Weights of a small GPT-style language model, trained from scratch on English Wikipedia.
Size: 9 layers, width 704, 11 heads of 64, vocabulary 45258, 86.2M parameters.
MLP neurons of a small language model. Each row is named by its layer, matrix (down: output weights) and neuron, and shows model dimensions 469-596. Each number is 200 + 20 x the weight over its row's rms, rounded and kept within 0 to 999.
A block is one neuron, or neurons of one layer that tend to fire together. After each block is what it responds to, as a language model described it from the Wikipedia text at the highest values.

L6.down1962,230,199,194,213,181,220,190,164,168,214,186,219,202,232,193,205,203,205,199,216,182,194,190,206,148,190,193,206,224,192,187,199,209,199,198,178,206,195,242,176,214,234,199,203,192,201,187,232,213,195,189,211,204,167,211,173,189,192,203,185,234,177,203,156,227,157,217,210,189,199,167,214,185,181,192,233,182,193,151,224,180,197,215,194,193,250,143,183,200,206,199,189,209,203,175,216,223,212,159,195,217,173,203,202,203,209,238,195,171,244,195,199,181,182,195,212,195,225,214,208,215,178,239,197,196,206,204,187
Indefinite article "a"

L5.down105,214,239,168,162,208,203,178,176,208,171,201,207,219,215,202,215,198,204,238,204,214,165,182,207,156,228,201,211,208,188,186,223,220,218,198,183,175,168,193,179,191,189,176,226,216,186,191,195,207,224,232,211,194,188,177,190,210,206,193,207,212,212,220,190,193,195,212,207,185,203,196,176,215,179,234,217,192,175,227,192,214,231,205,203,183,189,222,211,154,191,211,216,201,223,249,202,208,174,168,157,194,156,220,185,200,225,199,207,203,181,202,170,178,159,202,199,166,189,208,227,203,201,194,198,210,146,200,219
L5.down207,235,178,186,207,214,199,217,232,208,185,197,189,186,176,189,220,207,185,205,218,205,212,204,193,197,170,200,187,221,219,194,217,206,203,199,206,174,253,234,248,162,229,179,196,212,181,188,220,257,209,175,210,181,246,195,193,217,166,210,194,201,246,203,195,220,179,183,162,209,204,215,193,220,162,198,152,175,165,149,189,257,186,209,168,190,183,208,201,202,182,220,211,216,201,220,209,209,181,210,171,195,208,191,221,233,179,200,167,209,219,163,188,221,191,224,205,179,232,206,180,176,204,196,196,185,168,174,206
L5.down967,228,203,206,226,203,197,197,220,229,223,176,199,183,221,211,198,212,192,204,232,214,213,189,226,192,182,177,206,181,196,211,224,234,203,227,154,203,224,210,233,183,191,204,207,177,181,235,153,205,186,205,192,231,149,183,180,220,209,203,180,212,204,187,178,206,225,180,219,197,188,191,199,213,207,183,188,166,187,210,191,187,210,223,225,210,227,195,203,264,184,212,182,176,221,184,208,214,186,221,217,201,225,204,189,222,222,204,206,188,184,198,187,188,170,196,175,210,192,210,210,198,199,179,192,182,200,166,195
L5.down2184,179,227,209,190,196,228,208,241,165,169,181,201,188,217,196,184,190,224,223,197,185,208,177,156,213,211,176,206,171,194,210,228,220,164,217,200,198,201,193,218,191,197,159,173,195,216,176,215,191,220,186,224,198,186,193,183,240,198,228,170,203,171,182,175,211,240,190,217,180,204,193,243,179,159,197,203,213,229,160,199,196,190,162,183,202,245,184,204,206,208,189,224,230,202,233,184,207,176,194,225,209,201,217,184,212,168,242,193,194,227,199,187,200,207,201,188,188,207,231,195,197,176,233,199,199,189,209,231
L5.down2243,218,209,202,201,215,209,246,177,214,214,163,194,190,185,190,221,162,190,163,197,221,188,219,210,147,219,242,196,192,193,181,216,208,195,217,175,208,195,205,225,192,195,224,186,209,205,172,195,213,194,197,221,189,179,181,174,186,200,187,195,205,224,216,185,187,210,164,202,199,204,197,209,186,221,205,254,225,200,166,192,210,200,199,234,229,178,197,199,215,197,180,213,201,188,215,206,219,221,201,186,186,188,220,231,237,218,181,165,204,205,206,187,222,194,205,223,239,203,227,208,219,202,184,209,216,163,187,184
L5.down2274,203,215,175,202,209,205,197,207,188,168,218,217,178,202,212,203,206,215,179,210,200,208,216,196,191,210,193,193,178,199,210,207,194,176,175,193,230,221,212,177,215,156,199,212,202,227,199,209,208,208,187,214,187,176,186,202,201,209,198,226,181,221,263,211,201,195,225,195,208,205,196,153,189,181,212,204,216,165,201,199,220,188,211,223,193,192,198,208,212,215,225,213,199,227,162,197,205,185,216,219,195,195,225,190,177,211,243,216,165,177,212,181,198,188,153,189,200,259,195,215,215,224,217,203,197,184,200,177
L5.down2486,220,202,205,208,203,170,204,219,182,191,197,185,209,214,180,205,195,201,184,195,198,233,195,202,171,188,196,220,248,213,195,213,176,195,178,211,208,237,201,195,211,224,162,208,183,200,219,213,211,231,169,195,220,176,196,186,223,236,189,192,217,211,183,207,222,203,191,193,225,195,214,187,171,186,207,182,225,205,186,219,179,189,206,171,206,201,220,233,185,208,183,162,211,156,238,178,210,214,175,222,224,194,202,178,192,246,165,221,205,217,183,194,221,205,172,182,171,205,214,219,205,215,215,203,235,196,187,179
L5.down2499,227,196,210,184,196,219,201,208,201,178,191,199,190,194,191,212,253,226,198,216,192,209,197,177,200,225,199,172,195,192,185,156,180,208,165,199,201,207,191,190,222,206,201,186,215,200,224,229,200,198,208,204,199,206,184,220,188,222,190,194,214,198,187,214,211,236,191,203,201,220,191,233,167,187,206,205,194,205,215,200,188,182,175,190,224,184,202,175,180,181,209,175,194,207,242,248,205,208,211,229,237,240,193,221,224,223,217,192,215,206,187,228,210,179,199,217,177,216,195,192,228,210,205,220,239,173,196,215
Indefinite article "a"

L6.down2130,195,215,216,194,220,196,221,190,191,187,208,204,208,204,220,214,187,185,231,218,179,209,205,196,198,215,228,208,218,234,174,226,193,185,187,203,197,195,204,217,198,168,202,230,227,214,199,200,193,181,183,219,213,205,226,215,186,194,203,198,236,169,220,195,253,195,217,215,188,178,190,219,172,251,219,230,237,195,216,210,201,196,178,216,195,220,208,216,232,216,199,190,223,223,191,217,189,167,210,195,210,192,211,200,197,179,217,199,201,180,218,187,188,219,222,203,196,225,191,195,218,215,181,190,199,225,219,179
Paragraph-break newline

L2.down113,214,187,165,204,203,186,178,211,203,210,213,224,213,232,212,202,216,207,190,240,184,200,176,177,194,230,177,206,159,237,213,213,214,211,236,214,198,183,227,195,174,194,250,172,232,223,219,188,176,209,216,210,206,141,211,188,220,240,170,211,179,187,206,203,199,181,165,182,212,195,153,178,199,228,201,193,202,211,206,221,157,194,162,211,231,218,179,211,194,202,186,166,192,176,175,197,193,201,179,213,181,235,205,215,206,204,210,218,217,184,218,207,222,226,176,186,163,185,209,230,218,205,198,181,189,206,236,168
L2.down137,194,182,184,183,206,157,218,218,208,203,220,152,200,207,178,177,202,203,186,184,195,198,212,182,215,209,228,213,172,209,196,200,196,188,221,193,194,218,198,208,200,211,211,224,196,214,201,202,186,175,191,219,212,189,204,165,178,209,183,178,184,156,173,169,191,180,203,207,209,207,181,227,197,204,200,213,234,187,218,196,232,169,189,228,203,168,209,241,202,193,158,225,238,228,229,206,182,187,219,185,235,213,224,183,194,155,212,215,202,190,206,208,218,227,193,184,210,210,202,164,217,194,214,217,196,221,192,233
L2.down145,213,179,176,208,212,173,193,177,169,236,190,206,217,186,209,181,168,206,167,184,185,203,221,177,234,188,181,225,196,256,198,186,178,206,208,236,208,187,170,218,189,218,225,178,189,204,188,175,215,230,186,162,218,196,177,234,203,206,184,204,228,212,186,186,191,178,210,216,197,146,195,205,181,224,162,170,190,189,186,186,186,224,202,234,182,189,164,191,189,219,215,178,189,194,207,184,206,188,188,196,225,180,213,207,213,200,213,186,196,215,199,164,175,203,198,244,185,208,208,210,200,223,213,192,243,193,161,189
L2.down198,185,214,181,199,203,162,208,202,181,190,195,208,211,206,195,143,246,222,204,217,200,199,214,204,229,143,173,190,165,206,191,188,214,212,225,216,221,219,210,192,229,233,186,207,199,208,194,216,199,210,175,187,214,199,179,201,166,177,209,204,228,218,162,225,205,196,222,183,198,180,230,209,167,210,221,189,190,206,222,220,216,186,156,231,163,200,202,228,188,221,230,218,222,211,201,174,168,187,164,206,167,189,189,176,220,224,228,250,181,192,227,186,216,190,221,205,180,174,197,187,222,224,198,185,195,188,235,189
L2.down1058,215,155,196,202,186,200,220,212,203,194,195,171,219,214,231,229,197,213,187,227,203,188,163,189,205,190,236,210,181,217,191,204,185,212,196,229,223,212,218,186,185,218,184,228,197,218,227,201,185,194,212,180,176,203,176,162,190,187,234,208,154,229,165,193,207,220,231,214,198,212,225,195,177,198,205,205,175,190,208,194,205,200,210,210,197,169,203,206,189,185,201,193,208,217,202,203,165,200,191,223,189,200,233,174,215,213,205,222,247,191,181,218,208,214,185,198,164,197,214,172,238,234,179,174,214,203,184,192
L2.down1272,183,161,178,215,228,222,203,183,205,180,221,166,214,211,231,201,194,230,202,216,213,197,215,229,197,171,239,214,230,196,181,172,170,201,232,252,231,202,161,199,213,214,191,216,188,213,218,168,229,202,202,175,204,214,195,190,184,197,176,230,181,183,208,204,175,157,206,196,187,216,208,207,199,159,189,203,189,220,217,252,187,199,173,173,212,190,219,228,170,207,205,171,204,195,207,221,153,226,218,219,175,214,176,157,214,178,180,204,199,221,194,243,187,166,191,223,199,175,182,193,203,217,188,209,221,218,203,210
L2.down2591,217,184,220,205,197,225,203,193,185,169,210,200,210,172,193,156,212,216,189,214,176,185,192,230,177,191,187,188,206,208,193,205,201,214,229,191,195,205,190,175,219,208,176,189,202,190,226,188,232,178,194,175,201,211,225,193,185,209,228,205,215,171,188,223,181,211,141,208,182,226,208,237,188,198,227,186,199,230,219,239,178,210,190,185,178,230,207,163,220,232,201,172,209,167,209,195,186,205,202,212,190,212,175,194,182,210,188,183,162,187,219,202,222,194,198,228,195,202,218,170,220,180,149,199,160,196,219,213
L2.down2701,205,200,197,212,231,191,214,205,204,178,172,154,203,190,167,198,200,171,213,202,196,206,191,220,198,180,208,184,191,204,217,179,200,228,205,165,186,202,182,171,219,220,184,229,237,215,176,194,188,189,164,216,204,190,193,198,211,197,178,201,203,160,169,198,196,176,163,204,196,195,196,217,184,212,195,224,189,220,203,196,192,178,171,214,207,225,195,207,229,207,233,216,192,159,214,225,198,261,189,181,196,144,158,238,216,213,202,180,190,237,225,217,187,148,169,174,198,233,229,196,179,202,214,186,175,213,170,237
Predicate start after subject

L2.down287,207,177,191,231,228,211,166,207,198,243,205,177,207,196,191,188,186,200,230,213,181,187,223,222,200,200,256,182,184,218,192,180,193,202,212,199,202,193,193,194,210,221,217,200,195,187,185,196,178,202,171,211,201,244,201,238,192,230,191,189,202,193,228,212,221,211,229,213,179,215,179,170,199,213,220,200,210,190,247,176,208,196,184,179,175,235,225,177,157,149,168,174,205,209,183,205,157,197,174,196,219,178,205,197,180,178,206,195,164,190,202,177,240,219,222,224,203,192,183,226,199,223,219,220,190,198,198,193
L2.down849,200,186,204,182,185,194,222,189,220,211,205,174,200,230,186,240,212,218,198,202,187,188,180,151,198,184,198,229,195,210,238,210,191,194,192,186,172,194,202,198,201,214,219,202,178,233,216,185,188,191,175,186,219,186,223,185,215,186,226,239,202,208,222,240,196,164,214,187,224,185,165,156,216,173,199,196,230,211,192,210,192,203,227,216,173,187,196,171,246,215,194,219,194,232,197,193,230,223,205,193,233,186,208,198,204,213,206,177,192,209,228,208,200,201,202,207,149,211,190,217,233,181,197,186,178,223,184,185
L2.down1861,165,175,201,182,196,204,208,174,185,187,227,209,194,256,209,176,192,193,203,195,209,223,216,178,209,179,229,187,201,249,218,182,194,182,215,200,217,172,190,205,188,200,167,193,193,242,203,182,202,209,200,193,233,183,218,204,224,195,212,202,182,180,190,203,220,177,248,178,220,209,185,178,224,218,196,181,210,220,187,194,191,215,223,199,222,211,201,195,195,177,224,174,215,191,181,185,246,227,202,187,206,183,202,204,169,187,193,170,187,190,181,214,219,199,229,239,183,214,248,187,222,192,237,199,195,176,198,214
L2.down2048,188,193,214,178,212,206,208,189,200,258,171,169,204,235,226,232,188,182,218,243,153,222,208,211,186,216,226,207,207,216,223,191,203,190,170,185,197,189,226,173,160,203,222,192,208,194,163,232,174,236,191,178,184,189,231,224,186,193,197,163,204,172,181,203,234,185,211,232,181,201,181,186,184,189,191,174,189,212,246,205,189,185,247,184,155,210,241,216,242,172,196,204,210,222,219,172,189,200,230,178,216,236,225,186,205,232,220,201,205,164,200,216,185,225,160,180,226,225,181,184,228,172,200,201,202,229,234,158
L2.down2217,186,214,204,212,185,195,193,197,177,191,197,195,220,174,184,176,184,200,191,189,191,185,205,174,197,163,194,180,209,197,237,209,187,190,205,201,192,187,184,236,191,182,205,209,183,205,199,211,178,157,201,191,205,208,191,193,191,183,214,213,215,203,207,210,237,190,228,196,237,189,232,190,223,169,194,188,184,180,209,212,236,183,208,195,203,215,161,197,174,208,193,176,217,196,199,187,213,244,227,191,194,185,193,212,203,176,216,204,171,206,215,188,209,220,205,245,227,193,212,221,188,189,236,219,185,206,242,204
L2.down2603,204,167,216,200,196,194,188,202,181,229,240,188,187,236,165,206,187,218,229,180,204,229,216,178,204,195,229,171,189,179,209,242,238,209,223,192,202,217,223,208,220,217,201,216,195,202,187,197,175,175,211,190,185,220,204,188,199,200,223,224,186,190,165,229,240,183,207,204,239,209,169,200,239,185,201,132,201,241,194,200,198,166,210,186,209,185,203,215,177,204,161,242,186,195,208,182,205,213,202,190,221,203,166,236,174,189,151,241,216,182,194,181,200,178,186,195,194,234,223,199,224,186,224,251,234,208,189,257
L2.down2683,168,176,175,168,209,186,197,193,212,226,179,189,173,252,181,179,208,182,195,203,187,238,191,159,189,201,202,183,186,198,218,183,185,164,189,169,215,196,179,181,209,215,202,218,150,196,183,168,192,199,200,214,189,230,196,242,209,215,199,177,218,219,214,185,183,217,176,223,210,202,172,196,213,214,190,213,213,226,214,204,213,190,162,180,178,218,189,180,181,164,178,192,237,160,201,193,179,169,228,208,208,193,215,207,226,177,176,211,215,205,212,195,201,231,184,233,185,223,208,227,210,206,234,180,200,208,178,204
L2.down2767,213,208,198,202,228,184,195,212,201,220,188,198,217,219,216,185,188,189,198,160,207,206,198,214,198,197,215,205,234,195,181,216,210,189,208,194,188,194,221,242,202,187,206,192,205,220,210,204,206,201,170,204,197,263,195,219,183,176,186,217,208,210,234,218,210,167,225,207,234,204,177,229,184,213,162,168,242,207,211,168,192,205,168,199,177,173,202,176,187,210,216,207,175,197,171,183,203,232,185,168,241,204,207,208,196,192,175,190,196,171,196,185,225,209,260,209,184,191,155,220,218,175,171,169,167,219,153,200
Blank line before sections

L2.down295,203,176,227,192,197,181,192,193,192,175,224,178,204,233,220,191,209,199,191,167,191,191,161,181,229,174,181,197,193,212,157,193,211,210,195,164,205,179,216,227,176,198,196,223,186,192,161,235,199,210,214,213,207,196,192,184,184,189,197,222,203,162,177,208,206,203,203,178,216,204,187,181,182,177,192,217,182,188,221,167,206,188,228,200,196,214,189,182,202,230,190,201,224,166,229,229,213,188,197,196,213,154,216,153,214,215,214,215,205,169,191,210,208,183,209,215,215,181,179,200,204,212,213,197,164,204,177,209
L2.down322,182,230,202,184,222,185,190,191,202,179,248,177,192,221,196,155,200,197,231,165,214,222,187,170,181,182,225,204,209,203,227,209,205,238,209,166,202,209,242,217,200,202,214,207,181,205,189,211,222,198,206,195,229,212,180,208,198,230,207,192,196,174,218,251,195,174,198,202,255,210,186,202,223,227,175,199,212,159,217,177,206,213,191,196,176,215,204,207,215,185,187,248,195,213,193,170,190,218,206,173,202,220,240,179,201,244,208,180,213,200,225,225,234,231,151,183,172,163,189,169,221,201,231,209,216,195,209,196
L2.down765,208,197,195,201,205,219,209,223,222,218,158,183,204,181,207,235,219,219,210,214,178,195,185,215,198,245,214,176,176,207,203,190,178,195,192,188,229,175,238,186,217,216,199,218,235,163,213,176,212,194,234,200,207,180,187,226,224,177,186,188,216,224,218,194,202,207,240,181,196,191,194,229,149,191,196,215,218,238,206,208,211,177,179,191,196,189,184,207,209,224,226,206,222,214,201,219,195,200,192,153,173,211,186,201,184,192,217,177,209,225,173,157,215,232,193,212,191,184,194,176,204,216,188,185,208,212,210,220
L2.down870,184,226,196,190,199,192,224,207,209,185,249,183,180,230,239,211,224,200,181,197,164,189,199,196,200,176,194,209,248,212,203,190,207,240,179,202,233,195,161,240,194,204,220,185,194,200,205,202,189,264,202,211,174,207,176,223,213,206,178,223,202,166,178,196,188,213,194,182,182,219,218,194,177,184,212,204,209,206,185,175,205,218,204,185,202,215,207,211,203,168,220,190,243,203,197,177,217,225,211,204,171,227,201,209,199,194,219,163,204,232,194,199,215,224,223,203,196,225,203,220,214,211,221,206,172,194,197,228
L2.down997,192,209,206,198,206,254,245,150,210,231,205,172,234,215,199,171,143,220,213,184,210,214,208,219,242,235,205,206,208,186,193,192,208,186,179,229,193,220,222,163,211,212,183,205,186,245,180,194,192,210,214,208,168,222,205,202,218,211,196,197,202,189,229,160,202,183,191,215,199,213,202,202,165,188,162,210,180,173,195,218,218,178,194,197,207,222,203,203,215,195,211,206,197,182,226,208,186,215,212,165,183,214,186,208,215,228,186,208,195,213,177,214,208,207,213,198,195,154,180,185,187,252,200,214,180,210,227,178
L2.down1260,183,184,228,193,213,199,235,199,182,225,246,198,191,201,193,229,185,225,191,222,211,186,178,216,208,193,212,219,216,207,163,212,202,210,201,232,217,212,209,211,182,186,224,172,178,199,173,183,220,240,190,197,185,216,170,190,216,201,196,154,221,155,196,202,189,197,186,197,197,198,170,210,204,222,185,213,195,167,182,214,219,188,195,216,218,202,222,204,226,181,227,195,180,209,198,197,170,221,218,187,207,220,217,190,176,209,203,202,184,156,185,218,190,214,162,216,178,198,182,173,204,203,223,196,144,214,205,224
L2.down2090,206,209,197,216,189,163,184,204,177,214,212,198,223,206,201,176,209,209,193,201,180,191,204,159,216,203,211,176,184,204,214,214,204,214,234,190,231,198,203,227,222,194,179,204,203,210,208,203,187,214,195,171,213,208,224,187,178,176,194,167,212,179,216,212,216,197,179,188,230,188,186,210,208,231,185,155,217,178,169,223,211,191,189,188,209,213,208,206,185,197,204,208,164,194,210,222,192,199,214,178,202,180,203,194,200,203,212,205,191,197,235,220,189,211,187,179,210,241,220,203,203,205,237,199,199,213,210,202
L2.down2326,220,212,179,214,197,169,199,204,201,174,208,197,248,170,242,202,215,227,176,198,188,195,219,159,166,200,198,218,187,206,196,197,214,211,189,185,200,187,234,175,194,206,194,183,165,232,203,228,229,181,209,212,220,212,176,243,209,187,218,192,215,169,182,196,233,227,175,207,198,221,172,179,211,216,224,215,253,190,179,183,184,218,193,192,189,215,215,167,222,172,185,220,194,187,200,205,220,209,175,181,198,241,219,192,184,217,233,170,210,199,197,207,213,200,163,171,227,185,215,186,206,196,213,180,175,232,174,174
Predicative indefinite article

L5.down232,230,184,217,161,218,209,180,189,218,172,197,196,196,182,178,190,185,200,187,203,202,198,198,227,218,207,206,211,176,182,188,197,189,187,185,186,194,219,200,198,192,228,221,205,240,170,240,235,181,204,216,153,198,183,202,177,229,188,219,198,209,183,194,171,206,133,193,224,198,236,203,215,178,184,211,214,236,241,185,187,200,180,202,190,202,204,212,203,209,212,179,196,208,191,198,204,208,191,175,250,196,204,201,208,191,188,195,195,186,222,188,202,233,203,175,206,176,200,187,185,206,194,174,233,196,207,188,245
L5.down761,186,211,188,228,216,205,230,244,195,214,199,200,187,224,206,226,202,198,219,176,218,224,209,144,203,194,193,184,244,190,208,198,172,195,224,236,224,202,197,226,224,209,189,188,182,236,183,220,205,191,174,206,211,206,209,193,194,199,175,223,177,194,215,185,204,209,186,202,192,165,219,204,227,210,179,205,237,191,211,201,196,227,208,206,198,195,171,233,241,207,209,211,191,191,185,194,211,188,180,212,209,172,214,193,223,213,236,188,184,183,235,214,177,207,198,195,172,198,189,232,209,171,166,193,232,208,175,204
L5.down952,183,171,186,189,242,232,182,209,208,229,196,190,188,203,199,206,196,151,205,211,224,182,207,189,207,188,201,225,205,215,194,214,218,222,180,216,157,221,186,206,227,216,188,185,227,215,194,235,211,208,186,206,206,187,217,208,196,194,175,198,228,187,174,212,201,182,159,201,168,201,230,236,188,174,166,214,259,229,208,254,201,206,168,230,226,215,198,191,224,150,193,161,198,204,216,193,215,188,230,202,230,203,170,186,187,219,217,180,212,182,198,218,229,191,191,214,211,227,217,200,191,217,204,180,184,167,185,223
L5.down1092,215,167,202,176,210,166,224,202,213,172,191,202,210,198,172,205,189,192,216,198,191,215,214,174,202,219,225,213,220,209,178,207,245,182,170,194,220,231,183,195,181,177,197,196,190,198,198,183,218,227,205,216,182,215,219,202,160,200,210,216,201,214,171,190,199,179,209,233,219,191,250,166,212,177,218,196,199,169,183,208,203,192,225,216,188,196,186,213,218,197,167,189,192,177,218,160,186,178,200,191,178,220,190,174,181,177,184,198,210,181,186,186,224,204,191,204,197,185,196,177,244,234,239,188,220,221,231,204
L5.down1350,155,186,205,179,194,203,145,202,202,200,210,193,225,182,168,214,177,195,241,217,217,235,194,207,215,167,194,244,217,198,207,184,243,244,199,201,181,204,183,184,191,169,218,205,225,178,183,185,188,231,177,226,206,212,173,162,195,147,188,215,209,198,202,180,185,201,160,190,203,182,177,220,155,222,222,194,218,248,249,225,188,206,199,221,230,211,187,224,217,193,210,215,216,211,209,168,168,180,207,232,206,190,189,203,212,200,180,188,205,203,205,210,203,188,178,195,220,181,194,197,211,262,179,200,188,215,195,197
L5.down1408,222,226,184,205,202,209,239,225,203,192,206,210,173,157,218,188,202,197,222,186,197,191,232,197,202,209,200,217,188,224,191,171,149,196,202,201,200,203,240,175,199,228,230,170,249,246,164,177,220,211,165,215,190,200,215,236,201,240,195,224,209,201,231,227,212,185,213,189,212,167,170,198,185,214,168,192,174,153,168,219,179,187,183,183,169,218,224,187,195,176,238,186,197,172,176,209,195,223,203,200,190,204,193,210,211,198,172,188,202,194,192,219,211,195,188,188,194,195,182,180,205,212,208,208,229,218,209,191
L5.down1430,203,175,182,188,238,254,202,208,188,202,228,237,240,214,195,196,190,211,219,197,213,208,204,195,217,203,171,199,218,190,174,159,184,212,243,182,215,225,183,221,218,182,192,197,195,200,197,207,215,199,173,203,177,214,183,208,211,168,196,209,186,199,210,204,181,188,210,181,200,214,195,216,189,238,159,239,181,209,214,192,195,188,197,180,194,198,181,212,196,208,184,219,200,197,236,182,222,189,203,208,212,205,195,195,196,188,200,236,217,208,224,174,174,187,228,187,184,211,188,225,180,172,167,190,222,202,189,230
L5.down1708,174,204,232,210,179,219,199,201,219,232,182,207,206,178,201,194,169,216,185,195,192,169,206,224,172,191,202,192,174,181,182,210,201,173,217,199,216,189,212,240,200,220,189,192,209,191,222,169,205,212,223,223,183,192,228,223,216,184,216,210,184,190,223,189,187,189,215,232,195,236,217,201,150,176,196,151,204,173,189,183,195,216,177,176,169,237,176,230,217,251,197,182,222,198,211,176,230,217,192,202,221,222,165,210,204,203,175,189,208,200,205,224,227,201,193,193,204,203,195,162,197,163,228,221,152,188,217,182
Before adjective or participle

L5.down21,251,187,196,214,204,217,216,192,198,174,188,236,200,186,186,166,187,182,206,212,235,192,196,204,165,207,214,212,188,235,192,195,201,179,187,196,199,222,214,195,208,173,220,205,194,199,183,215,223,183,197,216,250,223,202,221,210,203,180,220,189,169,156,178,181,179,220,199,172,194,207,240,183,164,237,223,211,195,236,198,182,192,204,232,197,189,183,191,200,219,207,186,216,213,183,186,210,160,187,189,201,193,175,192,206,205,219,231,189,207,207,247,177,206,192,176,211,219,191,214,215,218,190,183,181,175,177,241
L5.down168,201,188,203,204,215,219,239,204,215,190,208,200,221,183,247,211,204,208,238,230,214,202,208,206,209,194,211,213,193,213,200,176,165,220,204,196,223,218,212,163,219,214,180,210,198,241,233,232,183,203,175,232,207,190,195,229,177,212,196,208,204,191,220,229,219,200,210,196,213,152,202,192,227,190,189,208,177,162,212,201,220,195,156,203,238,205,199,209,167,239,197,183,177,201,211,207,187,237,189,218,199,225,204,185,234,206,224,183,210,234,203,199,192,191,202,195,213,208,189,153,171,153,186,182,211,193,201,199
L5.down392,232,227,236,180,186,200,246,167,186,211,191,220,205,200,237,250,185,206,215,199,188,205,198,188,203,208,198,227,187,197,202,203,221,210,194,206,220,207,206,211,163,223,205,209,215,198,194,194,175,209,208,212,206,194,207,206,208,202,194,195,240,177,218,193,226,172,175,187,199,201,235,254,234,217,174,190,230,217,181,194,214,212,169,186,205,212,204,226,205,220,226,193,193,191,207,186,207,234,230,181,181,230,210,183,216,195,199,214,219,226,207,218,195,221,189,207,202,222,216,209,209,206,223,184,226,199,181,234
L5.down568,188,157,178,218,201,186,224,156,225,211,205,181,179,210,204,189,195,192,208,246,210,209,205,198,213,184,158,205,189,180,223,222,202,186,195,228,213,225,196,220,188,221,163,225,200,166,217,216,197,190,202,209,189,196,220,174,226,222,236,214,228,193,223,213,224,244,205,203,197,205,218,204,188,236,187,221,217,187,210,221,218,173,192,207,175,183,163,203,209,185,198,220,195,199,201,226,199,176,214,172,172,225,238,211,204,172,199,195,158,156,215,211,203,187,212,188,222,202,203,212,190,225,198,193,230,218,153,216
L5.down1238,231,205,179,179,199,222,198,214,244,206,233,216,214,185,168,224,186,221,189,200,200,198,206,197,234,202,227,178,188,208,192,180,182,192,210,179,185,208,171,237,215,208,197,200,226,195,226,192,173,187,173,210,196,218,218,181,228,222,210,204,162,223,190,198,171,221,222,191,189,200,210,194,206,192,214,178,218,205,200,202,194,206,204,216,205,189,203,215,203,198,209,245,169,213,217,192,228,199,202,164,170,184,200,211,218,224,201,204,188,162,236,198,183,163,233,189,180,198,208,193,207,221,187,180,170,191,203,166
L5.down1255,173,210,174,177,207,195,161,204,189,200,262,194,207,195,199,197,188,233,179,190,183,187,214,207,214,171,233,191,189,181,191,179,181,173,218,190,222,222,209,266,189,217,201,245,191,219,203,219,215,194,193,203,209,207,180,215,155,223,199,171,220,191,220,202,220,213,190,207,225,209,180,215,218,204,193,169,176,233,224,211,209,219,218,169,182,173,201,209,201,228,215,188,190,229,210,213,211,202,221,176,223,208,193,194,204,202,198,250,212,193,203,236,190,175,170,196,244,210,186,183,182,202,218,206,222,201,203,224
L5.down1533,194,178,219,196,192,192,214,200,206,207,211,183,169,191,200,193,202,179,208,199,190,141,244,203,213,201,228,187,229,187,242,198,211,186,190,224,245,226,210,198,165,191,197,171,211,175,186,209,203,172,215,221,227,208,181,233,157,188,205,184,193,249,204,174,192,187,170,231,212,216,210,199,217,226,173,182,207,164,194,183,208,227,201,197,223,171,192,149,216,206,202,197,226,218,184,173,222,214,175,176,206,189,198,167,216,206,204,216,239,184,228,179,182,195,216,211,219,175,183,183,193,215,208,176,224,198,152,187
L5.down2751,209,185,212,237,210,219,199,183,192,212,214,212,222,234,184,219,230,197,209,227,220,175,166,201,191,222,219,196,202,187,183,188,180,199,209,186,192,204,178,211,190,177,207,212,190,208,184,235,214,185,193,219,218,223,218,197,213,212,178,195,185,170,220,203,222,191,202,223,206,195,195,216,218,189,193,228,213,223,239,185,226,192,175,232,185,181,195,165,201,184,226,177,223,177,195,191,188,226,218,202,201,186,215,220,173,178,190,185,213,203,231,215,227,186,185,197,220,196,191,196,211,195,194,221,228,203,193,185
Paragraph break newline

L6.down1256,185,201,197,218,197,212,195,241,185,214,223,222,201,227,170,177,204,233,236,178,184,204,215,188,215,213,234,191,222,202,167,178,192,221,216,231,213,211,199,170,224,196,214,176,187,223,205,204,197,199,200,207,208,203,169,223,185,183,170,220,211,204,178,182,208,205,219,217,199,187,180,198,189,168,190,202,194,192,221,194,165,216,198,233,190,190,196,256,179,205,202,202,218,201,222,211,211,221,154,217,203,174,213,192,213,185,220,227,195,179,226,193,187,204,223,184,232,196,206,188,200,219,174,157,228,211,186,177
Passive "be" auxiliaries